config = dict(
    n_layer=11,
    d_model=256,
    n_head=3,
    n_kv_head=3,
    head_dim=64,
    d_mlp=1024,
    vocab_size=825,
    activation='tanh_gelu',
    norm='layernorm',
    norm_place='pre',
    norm_eps=1e-05,
    positions='rope',
    rope_base=10000.0,
    rope_fraction=1.0,
    qk_norm=False,
    attn_scale=0.125,
    bias='all',
    tie_embeddings=True,
    parallel_block=False,
    init='normal',
    init_std_qkv=0.0424,
    init_std_o=0.0527,
    init_std_up=0.0607,
    init_std_down=0.0607,
    optimizer='muon_variant',
    lr=0.00374,
    beta1=0.95,
    weight_decay=0.0,
    lr_head=0.00341,
    warmup_steps=200,
    schedule='wsd',
    decay_fraction=1.0,
    decay_shape='linear',
    final_lr_fraction=0.0,
    batch_tokens=[8192, 16384, 32768],
    seq_len=256,
    doc_mask=True,
    train_tokens=153800000,
    steps=7933,
    dataset='wikipedia_en',
)
MLP neurons of a small language model. Each row is named by its layer, matrix (down: output weights) and neuron, and shows model dimensions 128-223. Each number is 500 + 40 x the weight over its row's rms, rounded and kept within 0 to 999. Numbers have three digits each.
A block is one neuron, or neurons of one layer that tend to fire together. After each block is what it responds to, as a language model described it from the Wikipedia text at the highest values.

L8.down4:560511489481457437474495544447500533452486554514493555485496418530499595481538513487439433477488485502439445553478511468503555525478542518474530496400474563551490455529495494464486383533482497477513460597492475547547525502425556509470511527580480513504555553481488474543519524480530554532
L8.down118:524509544448461498477471474511532474516489504528534488506486544510471507427487461535511481469548565598520531570472514527544519506541419555461457442603414494464462516496496471521525488466513548443513491506559561514563507440592469531479532519515519467461549530465507565531508535522448495519
L8.down230:506467480535455485416478468437527416452455492482484435475455486582490547481525531505512472431512551475456493517450456458507543524488476483500461522490490483491500459513629549493489465501456509512515482443582524507548417493509541505575494497465510497545510512562529533603534589531504430568
L8.down268:481494503490439569561465461530505553464526467466467504522422412488467488572438421511514510528472451396548505545513592447467542527483427443604536459454537528549544476450564463531517519479417491501521492560504489455470512493501471468526458491510550517467511583502492438399555539504449504450
L8.down337:523442596505450479460460491492499527520465474472432465552481547586550478466478544482435433470532487505442405524512446512471510511490469444502554494513521451494526527525492433458582507488501451477487517534530493526519490428551463451533519474535449553506498503559501556539567551462553512515
L8.down352:454468519486467519492535529476505475556459531481480446461508495539561484484470492461483474463492479465520522530490468501530521598525472463418472513510557520507519440536550503472529492538542562486494498478487485490525528521559473433522454534432452482496489493469488481464500499517538572432
L8.down447:505505517423566533499526465478522519499500500472512480505554560464516550452460494517510581534525489464492474496495493555435466577429458494481565433530493493430481497515502494438452477451513530475443430508468569514397469467548472527559493521567514425486439537501469554530492514606521503528
L8.down484:548525548513473518528452464451525515465474465560480526458517512548487517539442504503510451481461429461467535458476476493536519459527484379525501442452447454475505523500461558484487501521566543450535477466436462483487524477551414556461493586508534500566519522504466504542482427422463576456
L8.down492:493476530469473532487616493477478524443514453469487534473528542527547570548467434459512521516454508543500521567483512460534511488575403487434542482469509412522479545466490475485523467520471512484573451560515538525480546525474532470477452476507438426511432483538453509542510571437528517483
L8.down533:579413506550502523516475490495487463510487483557568480519515568477527470534425514536504538473494504459422444493550499540500550482480515494466554546567510531556478492478565461533457486526479465488554515528433475493519438466522493493470514513430556466463575463478552514544430528515476473474
L8.down580:554519492526576544485478528546529470460546476489539482411536492466539442487460494591521435530489531499513501510492432492501550446485514518457492462504505503489495498452547472522485492548511489528481433518526511499506519434523524541543462527491498456479527548462489460538486519447468486493
L8.down581:496505512502443536522512460525468484514527444486437517473514513531510519493568579495492469474521464457467520541488466460477422505458468522421526504436527501556514530484460518519482478519533479469490440480473597573450561531538509490538529564447469578457540480500564595506521452572530470522
L8.down617:497458475534505418523396513540456499479516500511472458491454498535520459520418492565539505552550479466449487502456555536530474515499498439481501537503480467486517527410509494465459497440567537567532496509583491512500514509534541494460474474592417501527506508567531405543499408572514519470
L8.down916:493559493513463439479473461527543551541491562472464496497499521614473528526451509581505468496493472444521511424539528535496466536508579487569512505534517454548469475470529535468513476531475552528503563544480523511514488499495413624565495497478477441425448469560468459501532570523512463482
L8.down919:518518485539497512570460485528467537503536486536447531456425511518563444472611505473496518527494496472571542456508457533500441505503486502502511517530492517509567539476469485504477561470543432477403500514475463495493452444459534400490477441517494491512445450521520554481459490536579449441
L8.down968:602533528477504476515473518506476534448484510483574532512508501469461487488475482446530469517505532544469468518494500527490486493484520489490503468517470511468507517481469504491546471553471491460533506519481515546436506456509515471560505533569472479524521506530533458557487463429439466516
Responds to: Coordinating and in lists

L7.down21:530566437429519446514490480515484507513462452516482559487468550533440488543450548439528511506531427513506442525480508462442452484520447495466559454521509437414470523491542549479509551517482489449531459532518484543496528501497494554507423467527476471429472453493546438489524481468503507493
L7.down293:448454440494529477498481525441495501474578533505502483486437453458528501495478504434447499516507489444474505457573537545484527462541536469578569561489582458504547547491454511517531562552505500491517526457496460475514537541513549530468454543569473513536627516478496603502473511514520459470
L7.down333:587471505591504497518478525467544486512439503512586489579537510604522518522456485493547499487503541505493487464497463541452480457419530475518507513469504526469516487517515472559550522530511556531547482457489494505474497488561460502554610550460467495479540492431526562495494510491481553556
L7.down911:520489521515437500496550501462532497503483475486533481446478547520481503500441564467489522510455530427503481459511459444484503518449532431553538496519525460539472507462550527474564502547426547478532507498513509490455466476532449599503488546524440488445548448505456489489488532475535545550
Responds to: Possessive determiners before nouns

L8.down144:485554457564478571542571514547419495499532497468484541569552392448481517486433545449477525494439488493510513423518488407546553516511452508486514507534527527485505549470456537504481596504523523530517476518465482469504510536530527497481610464509463537467508545488533503491502477563466461587
L8.down178:433544512442465515512536535502510483467456469436477498502567526523477494493456522522488516435495541462539409503461526544476524551466475551473477487518487475379522514481556482498498436525532509533551505488528478477580505479404517533536622503544460532484554512532529474531523545432479546378
L8.down182:472521503421520517534513528518446545507488564476530466490521489512563434518457498420546488513531433477505548445520522532497483486501527436438472455503475547544462497464495507487506448467507593519516483541557494541551514492463488485455541440524471459479589568487569450467532520478545499492
L8.down191:493525486462444498477495449483498532541466523464479525552517492492523583515458510447498551500497488493478414448431427585483479532500475496586513504491564553538467526506531530509512488476468416510489510458463543473517573534494501554455449502549456469612534491452498467490540516544469483510
L8.down194:522549487535500459485578521478455541454415520529457533514502475538537508491488515504576538515516510418514504519475507483510564556484534499492441549511544456476494517564551441457481535481567547539472490501496475562434480449428537529525506534523503447547470520507492470474469474485530532515
L8.down213:377525496447507482500487500430526615506575586488503509491490440525539624479471496424486511511534483482482446485531510507547454520495548504486520507490546476520527497512463423562457516532492429483385481482503528515482576474489580523489525557504533481538522558589448544526476520490497435499
L8.down301:453557462492465440532531505472549508439573489490489508503597508555489640526488489433453507518548474515494445423503563510507492517497484531441547427508551566505449539532526484472481514429501444443542470512510448530517518518521368564425460503511482513506550485489523552513528445534430473535
L8.down338:491477489505422494559449574457485469393486543570501477464508541495564471473492569472439510506516457500534533467463516546510508546525544500542508524510529531591499498491520444526492551492561519458485458507489553560543492446516481498518530478497557481516524508520460488537511575514466494494
L8.down387:534430529441493530511507543525488517488551496515500440518545468466471486556494486527513518502557478478541454537479544530516517544445440497493449579516542403482534474475462482498508566511488472469463473596469439498490496453524458494500456517484387552485513456541515536535515488475489480472
L8.down410:486524540398499516488581501509534518588478457552554545541512474503469508515488547510494533484514565505460463465498484451455425553495501477492520520438586552484532485514469470423475474558476534475527498577500512507442488502457532523521555522460519459506497507480439486533470484493529493551
L8.down545:565406479518500478468470539506517452465520467544498451544483520493509526575472458497507580489468549481502517480530494578484504535464462537488540438516424539445484598491483482543578477432431473494517518497495524429491500546531518512531486532437503495512495485580566558505467453496487477466
L8.down632:567522536460559486479552585585516536533457512477552506513510537556483521486495498436526524589558509487424499565541461430467544546442496496441507497514534536487511539441406556464517552460465506541520539429446585512529469544554511524543496504488503454555481443461521502460433524462457526432
L8.down832:504516525508482448487505567455501478510600412515536510549505555468522532515457578554478507498530512484475511448488475586476458476527485553528464465540507549611482463510496510447494504525507581529464483479471501484520628511452461534477491556404421486482469468551529455595508472553489467554
L8.down881:474560523506484473505561502545496551489460445514510478459590566437509514486449522492428504509464508483526494461525477589520490515478513488472499569473415530587507514457583480464580520580491515445497442457460488500592556545469516490509582490527529447537490517517493476381514458462533544518
L8.down890:487508440503504505566554538521584523507563542509493461455558517464537484454498498512547455460481534481474558540469474513512444524474468572502478582512533478479520546526577467508503518432501539555481536601522500485504513446493537399493505517462478474540497522447467491539550512510506501561
L8.down996:488548530541475443522559479449594539519532487571440530427513518504552496448443480468530569468459481490474513448506524514541502485553517516494513436460504574520462437504497559578570496521454520532480524516421540465460515548503459534506496450466597574434510517496557463509563464576562477495
Responds to: Mid-sentence continuation points

L7.down127:416574513525454511506479516516530460483523512503460534467471432491547430474460490552523554511538536533485482487471524451479459525482521477465468517591467438526473484436514466568441581439490420523450477585424500517461470568518517480476449446564544520503566510490519434521497482527458565465
L7.down128:453466487516521476537530508490560476449496453450514434480438409520483482502390518523482488463491498449581490481521501488545498494521436412450486549579509484523621422511475491518503543535538481520528546528500444467517561536401530528550520526497530497514496429522544469501476478587522503483
L7.down306:463485491522421517521482506462530552509450521493487490552459515481494561448495474462482468521486484532422505456517568520511550523458560479528394483566461494540560548511533497466489448590539476475537504495458535475530518512469546507549518476436523486529483559526525506466559480497494492458
L7.down404:504422540562524484477440467511560570501584580489516505520454515487521461486511514485559480503502478482506464503519531572558560490584425556435492529527422497575479538448558505462469528535457431395435501458455535445554525471540525514473428503455481570449548528371483498491522532569474538518
Responds to: Split verb first letters

L2.down494:426501525458470533556476527413532445462463543494433432515548483519459424453496534487510504511484533424510513462470518549462475534539476357541584536535530544536552501539508450416477525551523558537517502496468509549518402504505461542491497428522504446524558463496496556509517507548483483538
Responds to: Coordinating conjunctions and ampersands

L7.down74:457502502490469489494468481487453575518532530527475497498501489516444460559525446507520539518475486443520355504551556559501578479489519559548565521454585437549486504477603477535551499445463478459515498466547486447554503451501557434518548514487532491525453516488487433480487471521539454482
L7.down448:534479517562422380543472556530495575515489515487410540514455530499555468508440592516508486471473488456474456493503569579463489488467497443523487487531431423564507567564509510505483526508460530478474441471513480472514477431453480571478510534421491475576523485559546508498446494525465516487
L7.down666:573501490465518535416516536524472448498527465548470432517525512514531482578553536489529500451489517407513529464510508488504426501527526511471515481435591508498526460449514490481527501536461552468521538521534553506464506503523462465555563481466488483488477486441566524493490500452479493471
L7.down1006:495529500498523503481500515474474511460576501535524531539552531488488511490492500480517556502461610484492482517509495449499485503510497503520509561422505484499456520541554479484479483530444482489443543521538560440438550471467476526470525531512480489541460504450519473498508466453503563482
Responds to: Clause-ending punctuation

L7.down130:512482500478473459543485493560512447558505433490565510519571541522534517571501488507555500482510584489517432402469594487474488493433430445502474566474489525504464508478511549513501514566602432475502485486535560533494519485551517485550527529467543503536482525508449465504526477511473465538
L7.down819:542556542541452495434453493516480523439601482499430471467472475500550514465507403439592505557484499519477477503560456573402528500456498482471494516447515490509509421474524532561461489515501470507485527565518528509520448542492449535393474487529477504469495534477520542500461452465516536577
L7.down907:446485476510494541445493482514475476483530485584394416492451467514536525514476497524537488501455472498515523520549509472410532501538472491494527480450506553434504500496480502515512488468510482542449467507583494523558525476474524548510517489428499448510422446544591493506499451444421566520
L7.down928:507571484455561519497483473505457511487547515480514539560499511484522472482453499493439574528524532506541610469470495440461532536485449510478503523516503562475457489460493529562423404549440537545559496490551510498597479508532508508531523489525459574557485410487550510545461493495500454441
Responds to: Year-prefix digits

L8.down91:519499541478561445519443492451518484494510539385454443482447474503541477499455435502518466460568479516426433539458572530501540525479525462514468499466599505508483480487449487499433466526468520506480588441519469409492509503560527500555458397545543511502509538534530497466475532467509513595
L8.down156:467547536499468548435486457552531518460495482487461514590481471533490493492486482596459596462502510517534482475450534510503511577539494505462553453468524491437497542457585447545558544462509585388539475478502446521424525489560540532529505500515535437482554537524405450485506487499484553477
L8.down327:442483493516461495470534576433530499584497452499577460569540512532480595438500463537466523431480509387550451519440422474525528448562451473560521500527533483494489479527510506523542476527531478486467520576495415561493536489460458528557536421540526514509447555579465452479462508525509442522
L8.down374:457410466526490521424550479599543514489496501548520501529479466535513451481424556426532461466574510470563536457510530574487526472562484443528504477534446514537469555493507464478493536493506531517473503503452521502435502468480536487556480455452508523490502471594564442538484467451550631554
L8.down392:479469504529470544467523476533460456520546506527548503443502482532478529500498491599521516481418525498436508485477451537427488495460553425492495536478514522465478493503479437470532505537541473542477544466499535456475517505490488537523488490488478518499475468585510496577465436468461457514
L8.down402:517506457563487513550516570467486527563535590465462532492460516492542491505496557482425485414547474545550555471572497518519410516503449477532506464479534552506446492505534526495496507479526491551543508458482480481510450528458449489455537462444515485504516508415533579470476472471523519528
L8.down488:455520574456484516423455472581507463540543441514484435444454472588502475539491480483511448480522490522494465515481462426453569528512429509459572477447529389523458463500574411532462510475553530442440505513462492504561484454522482459508472506477486422497516459433508583520454481493491561468
L8.down548:499524524471541465520512521500449576459519477526482549440435482475517601488464458433553507501520491390562477553539451486592519507498472519516546551503514515538431423507520598509455476466482481518518455511549465489471530462481425506488478507511496442450539504471512465534492503459478507527
L8.down557:507468493461531525514500436531520505517433511516450515466461518460455497471528452435528484501521513502479495482542474479514483499564501524529530440510563502551487497448551445473488576535504525518561525476500560521495544501551434469428542558557477514475521486443428490509503478507513464519
L8.down614:449550514531474496481524494505524473499485512539527460468515555513528520504422509523493526486518387543513583542468452501530556555472474531539555527567444520446512516478447514427516534502485516552492514462507445550497382524581518491593546558506500476497550498452487562461547445496469437485
L8.down699:461579516513470437446484434518500473410447494467464531511513501455478565487489455520482507467479523521491478406504483475508534485611519504485486537541470614487464471459524498592505543472521506465430459504505480528484440475485482486486565466500501422522466539478542511477564388467514549519
L8.down714:532443473523579554484411440512490481510528542503442554481506457577524568477432499490556515469521560557560534483474432550496483457467462407517560533419554489525437527467622462504512396527481428526602500415522538486532564523524481510515558478456483457470489523486438502474454465517540516523
L8.down721:502517403527566505459500572589463556456501556542525450523527518603491584529466593528516525510495449529508470527487453530443537417467504486518487457392461488505492486430514506434489491438515479497521498455451464438480491503492505496554457562489489390546471554607440494501467425444511476467
L8.down795:483499531474606461418423532549525460521432525519507521451543463438463468500504544493533499498529533539542490507519479446522489495485537459475506484527436550454542610497505508486543447603460531603443479474515482523487514599518487529524507470522531506432478510557559517454604474488540524512
L8.down970:496472465493454535420475475517454488499543455494490476456499519506485501596588498538500466459571487512504531465493498487523545431545409435500485485531503496535510502515467452560636466558487500490418500504498492499521516494463534503538488420457466526557563469557494477469529492496467419565
L8.down985:460504522489457513513516548531487474497610514495498491563445447552547600443474444562475484508493501560512486569462570553439532474458506538484498490520509499503451545440466496485482499475524557557490445465503474542458504519539501481523512513515507471534505529503505452456438514465494508517
Responds to: Word-initial fragments, g and 20

L2.down124:469395512440473552480477507524520463475549456511459464524455473479528475510505514542460413567556515470463505507495443605517491519562463467453563532479499548540385457451551497461439488503495539506416533507505498520408486537532521505489549508530514544526492425470504548480538486533466501497
Responds to: Agent-noun suffixes

L2.down713:557466607449535511553517462512496587512506443515479579459519520526550541495547502455505480465478478528519510469475502531510521483470473485491547533508483477513424447484527525389450536538392445456493548539513498538496500543494463452536486511470580576537593450470507476529563454443485508472
Responds to: Verb-preceding modals and infinitive to

L8.down21:443546465415568499483479462496510463506602477543530461537556490499500506453527518476484496479512535465461505548488432447470486612529513504466556590514478471519455490512461486486486463440481563508518450448455469528510563473444535509464539481508469536506550441531508568541465541505471463546
L8.down37:485518460497457531441512514467574496557509507450474505452497559529543430519429480495507496562452449453510510514462554513455508568575546455430464499557407524472406547498464510501472516546476458504404532534449502446409464514417479433543506480446577528528473533461489524496482499522524562537
L8.down85:524583483466547481450455539460506417493444471526543439515522477480502513508506502436484544574519492492505443591466517540573474527488492514455573542519487469562472488484603592580403523544495494482474499500505423519563582478463457508569548504521514552543479483465587545401488478470466494485
L8.down165:527560564540567450602470480496493464525496503503450453545488460550506464558492565513446531563534556463443567454495542508470543516457499481467486500485526528501480517550491551476488477545535535516511439531489486506527456485503525510554530589564549497493485605547465511514504469555503447448
L8.down206:530562534481537503482551510490499472526480536506516479506472498478463585468522403469548479539504493507477574570502511538561509485547626454548424437548524484465459475504488520426547500565574470496493516488487466490455442603498592507488496486481481486438448438473520480632436497504510500521
L8.down260:529484552518498545443455516535499545479513550500503531493469538533515528486549497545487548534558551432482520521517563442567500483450451461451522494461524482519464544549475445446469506475519485457486494417496454553445433495459487501543501459527441476492472476501442485605471554472510442461
L8.down330:511493503523532529469516520588570528466442473416542484532509475517523491464533502419460463596513543508460555495495552504491519528473528472525478500521488581520532543492494521500566542443508522443464461431448504417531514511467513540482501430518534507528475484459427538473423451562409444503
L8.down600:446504522540483441459498454533491467505636471442525494428527523455495515459538512444523482501589543616503448502480469408470517436530474533456475488502504446432467537435479482441500481503524485504516533437487470507470546447465524542497543575495606503508495419495446489489475452493544525487
L8.down616:493428597486529487537533531570466404409530516571504453471416529477501529498468519537450447522480465486465484499545478469417481482514493509553452469407499511456475541445487518555479491474528514512478564523527439513482526573569452488511493466513479507519538448490516412483480488561545489465
L8.down626:452407440440541532471459450542490448502474507540552487442411563493454466476521521511469494488532573513489485515519520529604577466474539483563511474506516472497460514511511491488485537481496529440499550457497506460515531447589536540469526453543475532450566495496518582523530584523530501493
L8.down708:478496496486520502492482484482538540498515491455546419563518496472469496586568500497524511525500469438552511522486419464560494582489478443495511456452462460508471504542571429498509498551510464477521434491536483508530484445530461473522517481483493524515507467482537495465556498462444534539
L8.down719:506469499447392493533514435493491459516477511538579428513440435500486518560559510542520484469495494468539529496518523484491458508565422546508473464526533530512509512441474532490437463507427457504458537488478460523470458467463480433507468510584442540534500554499425581488468543556462474503
L8.down741:500503500551490539525354534495566468471521466480505499430520505500555553506498484527456440554531505550481459466494462475523516493516539546505505519479522514440530520527504506465457508531543555475562519393482448491474490498461530529494545485530572473523523479485514483446495506525472464561
L8.down748:448558442584492497542506471562516513493557515469493497549445494465534506528585482550426505483506455505438480581534541513495442507553489519484484466437562531503518455534443560515520486409554523494512460465500457471518478452535538511454530456542476460523434570566527474466534400505467441441
L8.down885:520541538457463430535483555477416483509471465520401495492508421462495507470526531462504523461502432521477501517544565551490463468459434535500543519502501534533488508493483482488527496475549487532479454456519477456535522466492572483495476463592566444451460556517466491474515500485490459499
L8.down931:488491527549454447589515538533452442449497517545504462461483527476483516482549486532554455485520524489519492564488500500441482504574453507441519534562501494472420526510443463504533500510580544532484464529433485473486500486425585524469545497501543518504515565502445518485593449507442518411
Responds to: Occupation noun pieces